config = dict(
    num_hidden_layers=9,
    hidden_size=768,
    num_attention_heads=12,
    num_key_value_heads=12,
    head_dim=64,
    intermediate_size=3072,
    vocab_size=32768,
    hidden_act='quick_gelu',
    norm='layernorm',
    norm_place='pre',
    norm_eps=1e-06,
    positions='learned',
    qk_norm=True,
    attn_scale=0.125,
    bias='none',
    tie_word_embeddings=True,
    parallel_block=False,
    init='normal',
    init_std_qkv=0.0266,
    init_std_o=0.0266,
    init_std_up=0.0266,
    init_std_down=0.0,
    optimizer='adamw',
    learning_rate=0.000786,
    beta1=0.95,
    beta2=0.99,
    weight_decay=0.0,
    lr_head=0.00575,
    max_grad_norm=2.0,
    warmup_steps=428,
    schedule='wsd',
    decay_fraction=0.564,
    decay_shape='linear',
    final_lr_fraction=0.1,
    batch_tokens=[131072, 262144, 393216],
    max_seq_len=512,
    doc_mask=False,
    train_tokens=1032000000,
    max_steps=4392,
    dataset='wikipedia_en',
)
MLP neurons of a small language model. Each row is named by its layer, matrix (up: input weights) and neuron, and shows model dimensions 432-527. Each number is 128 + 24 x the weight over its row's rms, rounded and kept within 0 to 255. Numbers have three digits each.
Before each neuron's rows, "fires on" lists the tokens most often at its 100 highest values on Wikipedia text that the model never trained on.

fires on: " |", "|---|---|---|---|---|---|", "\n", " | Notes |", "|---|---|---|---|---|"
L3.up426:114161150108128130137113073092195146123143143125106175109105102132098119110139091137125121077110146102146149131134154114155154119097154130167114151135111097114140129097096105108157174145122136127110183134086107108147096151140117123149140158155172152158091057107133103126111136145106150123

fires on: ".", "-", "am", "om", "ang"
L3.up1586:146161115097128111136126118076097108107111131110125131163104142133129132138159133153122090078116145140115093120124148137115138157153105146133133109136162100151132143162133146132114127089147137119124134127090130144131114131105137139152098105113145133185143127081114111139131133109111139101

fires on: " t", " sh", " p", " Exp", " Ph"
L3.up876:120132131100139116158143154111118114131121199120122103099143138113134128104104111185126163136107090110114127127146108120144158123126180164165159154122134122126106134106130091139156104125108106106106120122101093118132093142165104150156102116147121141111110125100117132119114153135094131099

fires on: "th", " (", " km", "ag", " /", "inal"
L3.up2495:123125130100135154158110112175146140120111159135139163174119102131124106106149165166163102148100177135136117137095098149181178140126155111155149152107128163151184164149140101128152110132110121095118154140130123146128133080079121137131112141104151120135160164134134106144134142131167068151

fires on: "p", "n", "u", "e", "m", "d"
L3.up1212:141120142128104097084121106122156099133134165121112151120154132145141127161070136125117093149114177146097094097149159148132122134171149126129158186118130149175107115143165100132129173089112164107121104097133106099135109132161119124095105095100133100174106119127134131113155112113123094101

fires on: "1", "2", " of", " and", " manag"
L3.up1717:084173136141096170095136179151122098162103115173114130178107085143090153130135135134122100118088118158105123113085093164160124150125098109115166154100156155123134129113150124117137127109122120132106086141125123161158143145113143104093095128124137100122090090137129137114111105127127136163

fires on: "art", "omp", " Comp", "erm", "p", " log"
L3.up3004:093124147115107166135112135151125120152144158124140154124137138147113135098103122148108161101175137124111138116134102136163153128122170138117132117155124155135120116158129168116140141097113129087123148144133112150159105149123152169145152145174163139121114149080134193115139180141164130127

fires on: "\n", "1", "2", " In "
L3.up674:076133124114147095144137115163150111158120122124090125103118117127104152094163152114104118105125123107071135090133079119163134096122096083137102112147158153114143124098147124111121105079124081109121115106091117179124116155139112198120110111116171135118109123121106151087087170151139130113

fires on: "-", "end", " | ", "pp"
L3.up2437:133125109113138118160132114148132138151150182142122128138138121119125120121138167155164123152150128136135100109140116115162172094107125100199140118130075162102120144156086179128118129077116086077136120109122117130121145119149164101110147103135130098178124103111160128098195131123140134144

fires on: "-", "–", " win"
L3.up1293:161139127122148115154129102080159127131148124105135107142121124148155123113157085128116119097142137115110093140156107181113130135163142150119128123137132149123134109126097132112122166114104132129125168150164102118127132145128109139116134109119167103146132079129156114154151109139167111104

fires on: " o", "0", " Sch", " H", " t"
L3.up1380:116148111105123151109147135139155112161171180117115119119133096137146120116100125117128145142106121128107083078092158135130162115154116099146118139140106159122103145119150096126143164177103112110137124096110164150133119106135159104143104104161111132145119079109114142103125117102058106091

fires on: ", ", "\n", " | @", " |", "e"
L3.up1565:181130145116119150156119078121128131088139161169155182085116112186131130131099129131124134098098115138165124115168143117133136111161148101170140125105144106117119151180133102126094173094081134102167097173118109125129136125121122114132100151163142112179145111081164116099142153122120147144

fires on: " de", "-", "al", "il", "er", "ain"
L3.up530:084177116106099168119165107078122142123135106123128111145148154107122159144154101144115140083118167103056124101153116108125139105139133145169164137147123125129139123109065121110152136138120153141082168148135158114102154107143141171129121125112163121086110120108097116132190126138122114124

fires on: ".", " | ", ","
L3.up1298:159149112130125126114128100106153080113140117171124138103128151149107127109142106148161135108081092132118073091145171147154154121134134136161168128162117164134099128128114097153107111071115159110125123135091128112122139145129113128132097076096145128160131124132160097110141114060147124104

fires on: " $", " o", " Q", " U", " O"
L3.up548:128139166101138125136135149151106127119130162105130126110154135154135105097098105110129142130121078116144110091113179147125120133124179112144089134105123141120139136106169146109131120127115121122124125125127050091140085117149156085176129139131144128134122115089101111129120188120103110095

fires on: "120", "94", "46", "30", "47"
L3.up1890:134108121103124130099081139142096100170157121128130144105085126134131164093170138126113121093132102116131113134123176117124134134158095154158120153155138123143110140182149166116124101124088118122118130137096074116126115117080181169124130128127137121126158120115123100076098160080096127125

fires on: "\n\n", " record", " heard", " writ", " wrote"
L3.up856:136082108138100153134140155128118121122134163130122135092110148148118158167117101116142091083190061099135088129103110100105149162120184161131147085137125114130124147094128159110170132087111155164135143093186123159171079152086123109131128088106153126155158134113134122158127116140143106138

fires on: " ", "0", " $", "\n", "\n\n", "1"
L3.up661:082093119129117122109134161114079114146131091121141133097092114146145138135091150182129136110138101119110074100112145118179123097109114123142120142135134155123124145137137134122130152095146134142134135092093097128126085166174138154162101142110163149167093147099117123133114118121093079131

fires on: " | ", "0"
L3.up1675:132154136114173129129121097143156142126159145148126165085102083140162118144135150153160122125101150118151111088135161134154136099126127109183142121122127156126106153132135105078119133105083153112162120095169075140136120154109096111130145090167140126132121151126122132117108115100116090116

fires on: "\n\n", " ISBN ", " It is"
L3.up321:140164086119108143113135160135146112136097136116109187101130101132126118141105143116161117124121097094149075140090163095145121139138173134160103099153042139177110159119098115135128145171122107124162143131150102159199100111096133131142117129137182138147121100113107132169110143138136100078

fires on: " K", " Kas", "K", ", K", " Kir", " | K"
L3.up234:129090141107133122147114110104146119095095148133136134147145140130144137119119155141090156140122081115121144150139099178120149088131182107146154125154089152119100123070177094133146085163082100085129108083138098113159160119106106151160083092155157109108119099117148137087160151110131128158